From a checkpoint of a small transformer trained on Wikipedia.
Size: width 224, 10 heads of 32 (2 for keys and values), vocabulary 8192, 9.67M parameters.
Architecture: RMSNorm before each block, no biases in attention or MLP, tied embeddings.
Training: a variant of Adam for these matrices, 680M tokens, 9785 steps.
MLP neurons of a small language model. Each row is named by its layer, matrix (gate and up: input weights; down: output weights) and neuron, and shows model dimensions 32-223. Each number is 128 + 32 x the weight over its row's rms, rounded and kept within 0 to 255. Numbers have three digits each. A neuron's up and down rows have the sign that makes its largest values positive.
A block is one neuron, or neurons of one layer that tend to fire together. After each block is what it responds to, as a language model described it from the Wikipedia text at the highest values.

L6.gate71:110120130114126091126146048110156186108153127132050136121136134108095101076164143135089108180130142120065150091113153109102090126136090140107060127131100149089105122153167108078177129060155133150062142139169206135148097147130116164060112148112128151192137147157157093087159161088074139121104193127127115140104135101145132118168183116126113081181095076144149067118082124190098131086117094152101098165178131090099175159119149120099133161138056104110143156097057126157121149150136150141096111217125167145099142172133097090106101134125117143139113118122111118062172112128182080126
L6.up71:089108181154114118088130093178133146078162126145095129129128141157129055069125190094116147182134103138123171046139184135115090122114107149166126164121134108150058126173121113062165116087108128113108150195129189116118086121178140124127095143120157096137071202107142122122154140084120096117131189138164191191121136134152127147107151086123154148145088111106162153086050122140149141152145096143165136163141148088059173133112114114108087153121070102163149167181078090136103149198137118138096140170081114146115116154134168134059091153131120137078084107171149100086103132086142126141
L6.down71:141143110127166111128122158123152140160119172126127158115093131107111146096119075101153087170132085156126111143108174117091125144130070113124126160141000180117099135098143128118092145123120094081162156132175137088140109151134122119160099138130137130147157128129180061130176152079116118174112137172114165154132109116118125145151149105001109089142111099232144117109123146144141162112106124160152126136136140110126159130125191139129128144119145103118131095115131115157128160104104122121090102138130134143142138154140101100089099144116166119116133130114100106124130137109170121121
L6.gate81:140161128181072130115113098144093132175199192148096162132177216128121122118106146123094118117113141189096196089126144112100144141120141182078125121096109136121092112144124101148121086076050156055120124107189134091122133089173091075067114134182107123118136129117119133101115131114171145175163062170114121101099101090088124102117118157139107144154103198117132150160203174130120142141130119102116116178147176128129154169133154155098132142121082139155092125127092083137123099099187164131107152115166114144143195135117147152141080171129168093106145144086162114139132155091124139081
L6.up81:153164166147113163107111080166083148158129104111185156136114106104117136078088078076122146136098058133095196114064134144107077183128116150104094126106131169078149161160165046129170160062121129114116169145146103108099179119146097185156146173127076111188041141146151123130117139136142125135177139150124136081151133155080134115121116164124112128161101149121168180191122098143093117161172160068108082101122131135140086103098153165107127132100176107153115139143128074130086173169100134109078056125121056084201094150154157087137143133142087116120109120177122131106130142100102154165
L6.down81:105187152088141140104133151187126159165159140111100080094138125120140161085141087162109140096131127152089135138149062076130092094090116127181113129088072117042165102115155095156140112114145191132083167158164158067078129114152110161138142070125069156163157140162071091119137121186128096155112185137183081160115105078109107119128155164133161145115089130065128155122113105167109111087114160108093130099128138115193042146093116104163153087150099146128162090106125129113144146114158144107142176107190119199136179179138066108143134087092106157104159115140103113171064140105124116166
L6.gate115:134119158115097125111136191117143098112176116122091141130157170076123171136091137128147159124169096161130167080073158169101117112136117086149126122141147117156130098145126178101142158106126119104147129141182117122185127174103120131110155139187098161099110188155091157052135117141138106158145124131123115094111093084085151091103159110143151153071043174142096051117101156184130140140106146086102132082117191118136093155069147062169154159122090156130090193096106062131077107131155067116134152178156115094133126140153121050144092104135205123068077093104074144079134092084126138123
L6.up115:135126135095174115118140179180060157109218101092111169105183157069138064091107132143119118133076084178069151140071123143073093138134160127102143121151119136093076112134110147143124110100095152134122122151118157135119169069116143137153114129181128118120153196115145185134131087150181148159169124211180219108131142124071137132133112126129129174072102043135127178138127114176158156194082127089134120064083153140104183159117141131176154131136120080143131111103154108161083138114079116087092164154114086132109181161149141145151148129134153115101088138108109147080165105069172173110
L6.down115:153166134135117165080081154099121104186146146154138148095205111139120132151168116114047165158097125208159081134088167150118131159122110114135184103132000099161145113176142142106090098145168070050066120127124108079114122134088106122129167129153152166135070113125129164127138132096132160183096139147148172129124114095143103140096141127052105083128105111113103126138159159126161141125095140054132089112126129129144195117134124151117134050129134111116106149111145094152123118118100163152154142172139113179189105140138097131125149149099134160118105173153171127180110155110140126108
L6.gate350:135072112156126073119142158163137084129143112141149122159155092174158091146126104124147137112064105091111142152118190117169147120084093217184142147142098181116107048137118115068170121113127160125115124133126075140158145105055054150107136130151151176134099142175137132100088164138126071152103117169129108096138143168196087207211134135107118125135116141098156066128140136119161106198132142048171148110155132146108152148129140123119077169101104126141094131103091227150137129159120151158129076150099156136165125143141133142143066144140091113119172165147090122104111163101180068121
L6.up350:074101104143133133107133081160138138088187122116183000084145105125140138151158107131070109081113132147122132110107137130159129107140057105086164125190151136116138176098095116200156146113111114114204127121162148142131097126136091071140157125133152182155117184117104148153138138125110139141094164099189128151197101131108123136152078120150157182143136156094102113094139116179100120143086130152128113133129127123088135113132122096085178103173188110129046137052135121084125144163109116167122129153147101083106095145162139105110121140120156142111126164090080092064134057116120093192
L6.down350:113160128162126127112074093163147122185069169202138122201155120138090159066097116103112115196142091139175168120148126158096086109115211126129110094108101178153073172159136135092134117143116132161099170138076117117125074147074131155145105117117121100119140084142148142138152137146120129176213130188119159125099047154146105130127188108083152147118086123186149141167153183116150154122109084087125158150120163137143065152128167138112115136123107133132100146115087102184157139134151161075144121133149168180144144086056108125090167090155197123140140150139153134145106119111133129103
Description: The second newline of a blank line that starts a new paragraph in Wikipedia articles, strongest right after a section heading such as ==Background== or ==Early life==.

L5.gate199:146121122100095121126082153108156161137113121074064114111171096117106092110116155097142129119157061167101164121085155151151077136153148128145084118143136190090123168077110121173086187083138187117097139138186110117109173095120094112144166122129129071111082154125174142120133088146232123144170054160160144180157076087158158130097121176134114093181093147121158106081158143115122173151120128109163121169147181135150142115181143140079163133135137177155094142098130143187147077146123105130161115121057164164135160104155141147104117156087107124051113119130108147095107139109174097068
L5.up199:093126135143127131073077073209177067095115138124171127100110095138106134161091191138127160100072161136136162134142148145107110063116147161149162174121111139187147059119111125121137135063108133139079153164159042107128100047153099147083168116112174212168127110114116089089133149208165102151126117129126173148120139059093167117142073165131129104146126174145095128143089099136148069161151162128103093135173129121132148196104126113110135156167103151116169140143163088096153089129117175162107085179112080070110133118112142121112105208165163110154130145130053093107111129109124135137
L5.down199:120097127139093094134134108125120108104120151090156154129099130152095090131095096159109156159136107153112154145065210089129142147118165150108079107096029120140136085116158110202092083063132148108123121169170121084074159077073101112128138165152095146176079147061125114115122123132109150248100112155129185108095122079090135077098087121102134149134132088124133097070110099185121150122106108078097091171090183169180118097122110100140123133154149100098103163122150059119110131175136184159147112141134097164223113114101125115154118174116172156134118145190105174126111129085171119123
L5.gate358:126109136109115144085122132149065124154198131179130174133154117110116119137182154130142141096101120149120106095098093121147116108141134185195152153078154172105132118151162159102097201127127173146141099124185121059060110138158145161159161145133045086098121142144118109109130127126130154155139094192105098143123123140067196127131092082088127161137123150130095128162098099077108103147195147073098095181131113118061102166090119133170172149159107156126126151207078121177130139157142072154150091137120200132174165171096155145164180083139151168120106128095122151103139148128124102137
L5.up358:127100101097200150168144137089144157178151169158118190136123073103094141130177141114151071148136122116151066101076141121142110102142108104130119134158129143150101130119144122165167117125137114161093071120134091117133121137161050134161126086140092083150118142121151096167097115158129123196104136138082137112094113084121181096136104128103144135099093144087145142112144145109175189152091059104089105104109098185089095160113104114108055077160139102134135197180120119127127110153075150121137138153064103159158109152210204076191093053171107120092187090081073162076139118108104073144
L5.down358:148154091119074103113111112134127113094131104112068134158139120124113156082184087141137121154109121117083132147131131045159179147102210125138141109117099145135123172153115148106124117181139156168133118114128124067132055122123149170162095070115094143177089133067091099077148172151154171099057132084104083117129143135094183095116073114074118175085143177127020129138084141147148164117121069125142089150102126112163156147149155177145144126084135086132146152131135142188159119080128169146080122158165162186172133105197084135130098120080108136138102050132148168165111136189066148129
L5.gate506:144137145139105109083134161157078123218178113080111154151101139111125129092111091170120106085119086117111123174105104111128137124176115115186123151245126129090138177137140127092053136099106159116106141162126128130183139098159168098093144180214101153158121157115110197102076164146140130173113168083142152087152123079146171114162104124088126179159131164116129126142115137146138130059084104125097151146144123080082178100131112132137120094146143084123097149170122124125059164122117066093111143143124119144122083092189192075183093172142106127163091141139093038107139141096146114124
L5.up506:045194142129146171115143120148091038152174141111134100121134146118116124119126112123117141121118147143087166097176135147155137156126151180124114134195156075136198137112132150163157074143098132130147143160151191124140087134145136123039120146139117168150142193114110132149085128167123096181127146074150197088171186075083171157173103112114137179142115163095133127164132100137175151163144146150114124084137173109093192087139166126135096107119164104125114119138155134129078112196110075133103054180135169101124115138181108131184122119124147071169123174080097123147141143113046128120
L5.down506:069117082109134153121123139150122102113133142105121182087188078111124153082103175102102124138121093136129125113061177140114115151140111059113122137168000140176167119121137126163142140151163125096123148175153114043173203105130135129135101158148149092076102132123127072109195192135119121115156148100152068172083170073080124179103154157118171084097139153113174116134128075127109097174105067126083083184090109155151105085118136085150126136158083084145120099075159133102131060166104086101159098077078125197138125139103133142148146131188134146091119126124120088127119151096133077130
L5.gate542:147064163157112103100140056139113124110168182125133175159159088089131136098151168108178170136129119164102136132126139160168134147111132051164103098128170131114133090124126111190165103176119053040122104121119131116164067153094133132103131127134085080072153194157138127142096065139165049212115134142151114154114157087176116163144152149128095218123093168154140126170138128145157170160124129164151083114154172128079134089156163118132104108183116077123124117163122163170127085179129110090118133085132063111137090136146102162150115127132142118143161147143100161175109104177097173107
L5.up542:126083149086162150154176105151124119154200114149131117161165088126139110069121158144125173155121123138094126106159120139128131099143184113186086147168125186111174157166166076173162090152066157117151156126123113092136056066143138123139107170151172118137151165174143109181115093130141101226100192131155194144151116119172127148154147136097097101139148132130170125123140113137113176171137153112094161167095162083126122112147111064132124105088104155170192159058067135099155139092114189120084082098133114157191156138081115092141137096158056118076096133125116234127164131164098091131
L5.down542:121128075128141131142118169128104183147201186122111170192130148135124166134162151160144137081130137140087108097124183115114127128081166136144172091109085133107125154124106135130146093138126183122140089128123076140080154174131147119146086124147079114142156095165167178172110103062120123102123126123132122156118159085138097168096135118160129109073144123190063172110162059140118161115162196095114195127117093175130107109173124167142124162120137086144088129088081144167109132122072076146130200081117154149149104091077077222097142113122107132101093171136140172063168098153109146146
Description: Line breaks right after a wiki section heading like ==Early life== or ==History==, where the section body begins; occasionally other mid-sentence tokens.

L8.gate555:128101156114090119136121125109085082156203121142142133129102118147116135084154154170171123110106169146167127125167178193135060112155076126096106195063157152094091129181168116139136108180131099139120084156138100159173123145098183131165139111134088132113151098079133125165137181097134197164116136156131146107157129186097150069141164105122070108112124152127092087130113176193146114095163177110120080146117164165053159140164086161132153170125083105117180134191092141116119148124164120102176155141052157071161084087157112188138121084185054100191085126073123140170158122114113136105
L8.up555:106099098104186120118143105099114098151145098158137112141153110173111116115176138160118097122122097103190119080096126113163147109121147134182123109116113171140084152116109167139098133127076112134082135102151193162080168145147152096175191092163165075210176138118100137094109157135101120064145112096143127091107135115161180131148124133142142096143136111112123133133169095079109108062161082107091170176188047159090078161069117150183122084138167106171134109123113171105129135141128150099083161104084074121075138140139118187157109103100179119090124242177150121135094170131118111129
L8.down555:149060159130126160129079137070175133137101104099146093089100097124116084136121143126109126142174128110095125143095128141188100181144186115137153106173154145193160122169082128129103116134135118129102122099072168166117207148098038154152127114146142176127057144081127125156134142132110167140112158155088105103135149094133103117109109128157166169108145163098129114166147104130121213107131131132142143124128171064106140169064148110086068098124160168141115127182151143078132111198147132129131106146147111097090144110123187150074067147198119076093177133078110098187133160052167159142
Description: Separators and number-start tokens in pipe tables, climate rows and infobox bullets (e.g., the space before 70, the opening parenthesis before 37.0, the bullet before Land), plus census "of which" and etymology "meaning".

L8.gate227:155113157145102089125147094155139120124135188136130129106224129104163127192198136143120136143100122103117178101134100134115000131189138127146085096151132123137155123099115149125130067136138118102154060152188105133137127100170076091092131157144161104059137096104126129145079121205180133133111080138149183132142115126120155120115184167146106148101086141090127082164147133126139136129102086143123113123173107101114123104081071090080121075121139172148072091135182103202043058152158127181172126125097084145151200157109163092148124140093118168142139099162109114113098117123116077132
L8.up227:136154116106151101150116127119102155102107146115115131093159119174123131144196117095085107200065145127174156079096128099038121126140191115149131096187119095187159127120088116091099118170147164087101113180159114122082072077094103140129127115118137132091148139174125117127124163182154103139098083146121202108111100157052138141154155171131129162182143046095103058149153136121169167100063164115090099122152142131112117141195103146065107099112103122137127138088158049155095176149140123097083085134117065136111158189115155085146148108135128167204144132118105159132058122116095127179
L8.down227:112148138081125125143088131110081137074121118065078115122186068148141152075161132094118124137076166105116174079143136061094077138144176120135116106179000096148132105122135147103137135140121144094167148144113152141144094131124071116118139177142139100084138064134123155096088142146151064164104111123119148158090123127156092171141172188107139137200158048156129156150131129132138116134066216110199153140122056124102119087165136145061138143122110134123137110117138061168090149144132161108083120132159127142112136210132129143146153127138116155187113140121093136129080130139113127142
Description: Commas ending an introductory phrase, line breaks and periods in biographies, right before a name or "he" starts the next clause (From 1972 to 1975, As a youth player,).

L5.gate0:138155164053151166128142181079082127089149155133179077156178180075089127083111172095124175158093082130211109131128116204172127084151137089148086172111161146107154145142090134113139094079100167101138117110097107110162120135172143124176183116073194125128150085087096097155147066183133124087092158164097144096154123161129092106207132181176112090066128131115120131100184138070111112141112137109125113150088143149106130129115150108144129162125136118169152150125131118092153149100171013163118165145094118094140135136152127142136103129139153127130112162177089068137131084126084082121
L5.up0:181100088119135126194126163134121160052174107119171103101121120126133121095140107113091092128188103106143074106112124170142141134163121106162123113137138089107178121018126176120140108112142118122082112099108156172137175141134186129132121168103139078098146036070079120184147158236089125127146152165117113131153113110205104081157166145154130101114148119110158098123123136117100144121136178109146205093068163198123169116090126106150091089087110128172098162141158108103107144108105089173137103102128107091132129069119128197111121208148119112093120156142163104127144158178124170103
L5.down0:169169156163138141172154136135138073151130160050150170136157109150110071152165099095073112204139168125112181087131112141153122122093136169176120101198015104153134182118158164155123124105114067128110093130149125103140151132073149200139111163138085199119133163107129164096138156068105142137140132153128110118099107083150083131166139205063167094165105116124160089108094096156132126177116115109157190133158107120168072132107126147125119082093120113124113120114122136105113049083148168142097128128123092110104106106169126133132129121118079142142178143129156184133147143126154142175
L5.gate255:152179142134130123120155127099159105107071165129134140099162096084129087075108148101147182114046135145111208141128158193160095176141116140130177133171130143168140137133124131129079121126110166122137131160152171141163068144112116110197156222147109129122088192161101151151152095125095144120094102164103077142116124119118169105129086090105117121142075171147136118131154144092075107171124131113157070144186122115078117167074105108132140198130063144179067128125140127176087038108117087124123158098114147140131131126074148196142111194165100173141100219138084083103147133131097104157
L5.up255:122143128125224104123181125136111168150131157126157150120155200141128115104181111149118106135146157117133128139149146166166151190122094228114173129126107174124121139161112101132122103158131093109152091096109142134137129073165186201148110114155090111133122154185120119120099170113134135160091081113106134169164142109096113181087158112140128082114096145172129127203116114145117126126155175151139166140093114039127121135173126152128100175159059111128121102155127119122072143121154069136089132125130143140108144130112120130079160101093149155131113197127103093117128155132174072117
L5.down255:131084156157147146138073133174138138155171124114111075085024074163168161107152090153148051128137136112151117145189115095151145169119103106089137149127126129136075066131137144139133161119160089117141129144143169137145118169143155147211110134134153098139088105098150135180119128101152130168140154128148155140149092135118090095163146125131152156132120144100103160129114140207153122138144079122121159103145089100105185178086155083161018078138157172194153093167122139158111166096154187132125111131122173173078124140124127116117121128154180140105095038119090139144150122163066144094
L5.gate290:165125124100157061144166166096130204122116173057138115167120134093099124124106153139080154134179136098163147140157065146126128128143108155130143178104131155111088061113159193151105132128093101134117145141117145143158161065200105129148098121196109178118115138142113099138138123108166137194155095093207115129115118085126141132100120132098127178145098190112147116134128134117099147096113127121136113163148058116113159100168150120169083108161142127173102197155134109107139120059131161118104134176077146148034081102146091186099110104112149151089097132128197078147133144160149110098
L5.up290:182137125089141119097183115112075156121172161154122109095079071134162146114112137090112182129138138101172128171103106144205182129117108173084120132124158123092123090156148132141101121086138111121087128088156154069139150138136029183138088172119146101098119121109094160129181139133169113179125140164133153190151094079088167110091136073130150117145124147162105175108159130074083202162141126151169130161171164085140119111077142142142115179151136100131123126141118164082167141179056131180125178092128100125156169100093102138142112155127125153085150170126171108118157126164176123079
L5.down290:090145138075110147109133069109084178097151157111094098110081155125162085146112109124119022125159129079118163068150133114118146157152158114124141069150085129128121148136128120149147179146179150156127148098143110112119111094144074155098087154149162152140131088103168124110164092148052161143119174135106194143172128128142160134124174102136092123142142149125089108091120195167165128146132137076120231128082111139106153136118182159118118068146189074117154127131158145154166113156153113100130123106103110126090053097134092140096148102134120141146139107135114117111163161165086152098
L5.gate293:096126178181171158085115108080155116135181091107125132172172095096089175111077108115103096166088116124189160114093166101066154136144086186143105218150139125146136173127165166182168123121121150088144142193126103128119136185127114134131133112174164146159116135126150095132113131089129125149103162157140145075156064142075143120105134167105078117148073144132092129154100098180125139102112136062096100130133088150188108080114086083083112135132131158107140085143158131137134093113127110114195080155102141122126144152099132162141089183173142147113094113142152143159136176045097180128
L5.up293:128132151117153111154119096142152134093088147136206104175125150140122144126084187105083171069090069121175134157113112136161134152097123117127138140171118130127131088169085102159095144154111119101119150119169109135122135138205108183161160111144107143146114171105107175132142141096120140109114185145179140156163163105135159105095133180135091156162091130126102112093110166041056109143179108158149141171140159180049122156134190060079106140132149107177144194184076109147103123076151108120130166148151116128104192095136200117120107113125133097143154167068137167065113066156096155155
L5.down293:163136122189129114174066165088146114106126157098114103125068080178118142109133130091134074167100167139175165103099107146092140087099153154131159117100255143106129162087144115139154101081117162111069132069138103129158130146115124172098117149106137130170112081120113071141120143101111153100135116121125149099123077154171151119118161121123143108147156131149132154149123088195096142151113146084130084116159141157158124158086125158128160078159073136100149091112108151155150127153131174091168104120124130170140102127106090108104166116164152113119113130169184137101138193119160143114
Description: Decimal points between digits in statistics like census percentages, climate tables and measurements (3.63, 2.45); weakly, mid-word fragments and name continuations.

L6.gate30:189122130093147125133154123126144149131181170107138085091130146122168137153165136111100158143126097136084116130127156124189082110158080076136127153169136150135118084088099155096170152185153187166142143119191122069111091117167081154132119196179150119127105108124171124131108125149098132127076108161148132131148117090185136046054128143152061170101143114110137157102113105145144142097144155147140131112149151145111200077094107106108125117125121120132120126146140063101060099178115110123198099092113110115164145149167162110114096119104085140148134125183074124077169148219099118153
L6.up30:116103187152183075103129191162123117135126133158113111037184183154116211114151148163115119121121132107104148152148158125147107168140127088065086095180142125145063134097127183121069120137152118158117156167165115115119112113081198167084177089185141136158135084133114126164092112167104122125111172150087108118103135168141104114079146090124123143103099127138169054086071135146089116122165122104141068122169153114089110136115114083170110124139125150102131133120109136119064114130123081160121144136117129093126109080076125155122185112156080137172098155092096100141192101176070138148
L6.down30:124167140173098063105135138151153120171149091140120113177097135109166152135191077163124140113122151139198126120145147141136104208100113109117155191125023149171075119167114170123119112139124122105100180145132119074136140090149158094125129122167109072161139166088078138150168116134150117156117102120139149130176173132116150110116101096084172123090149137081104216102101045131110122200124107111084079089127094136086099117136162102119154144162103179136075177165202131050111152121113170127157140113170204142102190092142126157136088122155152076100125144131074129108151154128135109133
L6.gate238:146160142093174108167126082191137174124114107206119137132096067120136129122156117122132128144086145077126178150102102101181119094145087112142099107089130145147133123166140138144165133137130122143123119151140173097125201113129178183135156152132166149173082097135145137131137165161190136152137103198182133171132145148069060155168179138111129102085085145132132162119144119125169155127166200059157150150140043139113097186082184110153146129074139126114177110077124167071133073090147162115143116126085179140202125131144154067159166151126127158103116119138125150148096156130141085078
L6.up238:140184151131113135142126120130170164152184161169164150130101145070042134073143145102138100154114086123153163159136095119138185119134138084165126149137123139155112128135107131125117132170123084106149145150136166105120121128141137156114140000120136143160063103096162098108138161140132092064125107160142128109153082097062131071117134154145100187078105131086126092135180091184109135108123129159194123126109096100092162169130187072158121113135133192136110148102114108106169189121147133120129105133108166114139099091138086073080119136111077135131130138074162160115157129143171151072
L6.down238:174134156138143178145149092173090075106092122104164058129113146173136162098130059151077163093124129119134150104170111162175151135153154138120104120128014163134123112136115126113122082090162176127137141170104173121121132148143178103127128151125157121108092109155104171089198094157105148158136120150138147191075104219156066153122157147066134026167082085133104161139137120153142163138172169098111135143195092147117064127158137117162165128138145118141082141103117113155125140117107170151154135206105128161123108171086166146108163138089127236127138161105144129165102079123146067122
L6.gate395:165198165131113138132164142174076049081177126187086116153074101078163125107092145127139166139063143096129127135116102070146105166154138129162163136144115141128065117110123145129183159107163077067121169132155133150156088162139200163099166160094171109172127154074126126149100136124160188139198091150065135122155142165107084120135104092123090111116104138134142109070107089128136177115129126114111150196124077134094188143111121058123134127093191105121111182154134096146137174114126102150099189113126114108053123147137120126151190141123169164106136140104159106157098194174133178067
L6.up395:161134130126103133151139151208145142104086128103105064128128114048119143134150121108112131154104119116112121177145096102115156067159181131151117138157100121141076132138098151167154173103171089151152152108089132153127120131190156132111096123171132103194113177184056130118139109139193137159068098160156108163107129114114082158102181128108149153095050144140188140110166131147145155122105149137151177164143076152140148168177170095126121099137145134153135083143061131108174186114125041125070176150082142131099122161226127137121168137096150186118132162135158100134103114152157114065
L6.down395:133113142118145135094113091157083165071139113118159136144144111160112113150132132166128103083115153141117124131185098194121124173098144149146123108111000144099143130178112007147132130089125100102114112104105085134122186132115085121094082136151104149124125122121081102134056157155122102094099136078123111180160157165141070146117166148085120171112155118183126147130112073131104108080138139083122143062171148093117168118115150104128138123107122105106154143089067199136186080094148149126120118148129106105147163145106157162119171144142089124100168140098119132168101122204129148103
L6.gate500:126123143143148142071153090125090205133131154109109134190191091160055153106150098088118132202105060166114181098094116093188115123198094117185147189153121159096116168126153173085163122140146107089175119159150155102170143122125149120064165128158135112177148124158098088087089129176117153168138127128133168151122097131062148143105158138119120097120111129142144096133105097137161117111106149199133166158087106116154082151129191090154194113152106178128126181116164077113124186122117133136110073128123195225169113179114131112160138092145090150106140132118109130117136102134173121168
L6.up500:116083151170143100072134146154132144097117146123143131178124122130123149130120116145100091180131070072120148120103124119192107126180112139179117167115149097180060116129093163096142122144153161156061120079140129110184071105076172148073140110135096168207146114120142106082087085161107143170132175096157162159178095103121101142094168133120089135088076198116098078139090097145186199105130153193148130134097155123117082168122127110168118135120175138128168124132125072133084110130087127062118111139180070135137097205126188131141111130138132124097184097141141096129076132140189135134
L6.down500:148161115122124106141119076126152142108177182119112116121111154108125070118163102141081124112108142098116151132126165067138171123123138122113139213143000118157081066152156126131115116159109087120193161127091160120097138141175111124160110121127081113151117094151135136155125134100138171125128091165187176166086118142114121143124114140039132109105128106099091136148157140091133171113154155144164126091115131139130189121187124110114168085163144099127083122101126114085103123141084119103132132161126153143113129131083135102157156123156127175168170132123110128151134157105157123116
Description: Periods that do not end a sentence, mostly decimal points inside numbers in tables and stats (46.0, 16.67) plus abbreviations (U.S., Mrs., b.).